Weights of a small transformer language model: vocabulary 14155.
MLP neurons of a small language model. Each row is named by its layer, matrix (down: output weights) and neuron, and shows model dimensions 272-399. Each number is 200 + 30 x the weight over its row's rms, rounded and kept within 0 to 999.
After each neuron's rows, "raises" lists the tokens whose logits its output raises most directly, leaving later layers aside.

L2.down600,155,232,183,237,218,185,204,185,201,219,193,185,198,175,219,208,176,192,175,212,188,212,180,204,173,171,194,198,220,179,167,191,200,153,168,220,207,249,164,213,171,158,253,119,205,198,191,222,211,194,228,209,178,189,185,191,189,190,197,198,192,208,173,189,205,175,208,203,216,221,218,184,190,196,162,227,211,170,231,208,215,202,253,195,221,170,211,208,178,176,236,127,205,178,191,192,229,158,197,189,210,247,179,176,167,253,179,129,210,222,241,325,163,203,233,181,241,185,227,165,190,214,228,247,220,229,226,184
raises: "hip", "’", "'", " Are", "ide"

L2.down684,188,167,270,180,189,213,164,194,221,227,160,159,186,205,229,242,204,212,209,194,204,191,178,181,166,172,218,279,190,205,160,160,152,205,138,186,171,201,135,186,182,159,199,178,265,185,142,210,181,183,229,239,250,235,173,210,181,213,223,195,190,226,203,212,209,173,163,197,232,248,230,214,182,216,216,181,274,178,211,185,151,189,209,150,296,101,192,199,175,232,201,210,187,188,218,206,179,253,171,170,187,221,204,240,206,208,249,187,203,204,228,158,172,173,197,219,234,186,176,181,202,197,218,173,166,142,118,252
raises: " |\n", "\"\n\n", "\"\n", " |\n\n", ");"

L2.down1363,208,233,146,160,206,147,241,195,222,224,209,185,237,233,146,188,245,227,196,217,145,197,174,181,189,212,306,212,192,177,173,197,201,212,164,185,169,186,178,192,169,134,196,204,230,180,180,229,201,146,206,202,213,166,195,149,212,183,228,211,249,187,208,186,253,226,210,244,180,189,193,206,211,175,193,205,208,172,243,247,254,211,199,172,206,163,214,240,211,163,226,231,186,216,187,228,200,229,202,252,143,198,144,164,173,175,208,197,189,162,221,221,220,136,196,212,210,250,220,200,189,238,188,191,199,184,181,176
raises: "izes", "ages", "izing", "|---|---|---|\n", "aging"

L2.down199,232,176,203,169,261,166,209,190,209,233,204,168,207,190,137,250,202,216,222,122,186,229,213,208,183,191,253,214,157,223,211,260,156,171,185,165,155,203,183,176,239,193,205,250,256,217,223,180,239,219,201,150,178,187,238,210,167,216,220,159,212,206,216,178,206,190,235,258,186,204,158,226,200,232,190,227,214,202,193,192,186,227,192,232,209,194,239,166,189,208,198,187,199,238,164,205,221,167,204,193,168,176,169,123,228,207,196,189,132,218,206,197,186,239,152,179,203,198,227,180,181,262,229,198,186,178,251,236
raises: "ained", "ferred", " way", "iqu", "ference"

L2.down1330,197,168,230,186,231,165,149,202,205,140,237,222,200,221,206,247,191,164,211,183,215,234,233,130,199,220,190,274,120,217,163,262,172,187,185,191,269,209,202,207,180,193,179,292,202,208,202,173,167,251,174,206,189,199,250,279,204,199,186,204,226,156,244,246,200,248,188,166,141,215,175,238,213,272,266,223,187,151,156,198,219,244,228,274,240,188,227,191,188,212,215,206,204,238,282,187,231,203,168,136,222,188,227,242,242,159,194,225,151,236,173,186,213,149,182,202,136,167,255,201,193,194,181,258,187,247,188,208
raises: "ist", "istic", "ists", "ised", "ized"

L2.down595,184,267,202,210,123,170,163,180,220,212,212,205,252,165,158,243,251,184,216,202,188,175,194,246,214,189,199,220,203,151,178,125,148,219,187,156,174,227,201,168,178,205,231,219,254,230,185,195,179,199,190,222,201,238,225,225,169,260,191,151,215,214,219,193,220,187,209,230,210,247,244,206,195,173,205,210,217,250,203,161,230,219,157,146,189,158,207,166,210,188,209,202,178,203,196,242,192,217,229,134,236,189,199,167,202,246,195,228,198,205,150,217,146,223,216,208,242,241,196,211,187,187,202,210,168,196,159,195
raises: " Succeeded", "\")\n", "\"\n", "\"\n\n", " respectively"

L2.down321,242,213,264,204,164,210,204,216,243,237,159,177,162,179,196,213,230,223,202,171,156,196,204,201,163,209,161,216,256,184,221,166,136,196,184,136,187,178,210,181,186,148,203,222,198,243,182,167,182,174,204,216,177,223,248,144,191,240,210,208,203,185,148,224,154,185,235,233,215,231,265,233,160,245,165,228,237,191,262,168,178,202,266,175,239,202,190,200,163,181,184,204,194,216,180,250,180,200,199,229,216,212,223,140,168,198,191,177,242,215,219,222,186,244,216,217,223,158,125,183,188,199,239,223,181,180,142,171
raises: "\"\n\n", "\"\n", "\",", ")\n\n", " our"

L2.down139,195,140,275,210,187,223,184,219,220,231,180,125,207,200,207,216,182,193,204,222,176,231,233,203,225,235,198,194,196,185,160,175,153,205,163,183,182,216,198,218,182,207,173,199,212,204,241,202,176,197,189,212,138,225,199,227,201,250,176,169,223,219,189,170,215,206,204,244,224,211,209,158,240,222,180,211,201,209,205,194,250,180,209,190,240,154,159,197,148,223,179,221,157,189,197,236,174,233,150,187,208,210,215,196,198,172,193,200,208,208,126,201,178,151,164,169,221,206,174,252,193,184,257,233,230,170,145,220
raises: ";\n", "\"\n", " |\n", "==\n\n", " =\n\n"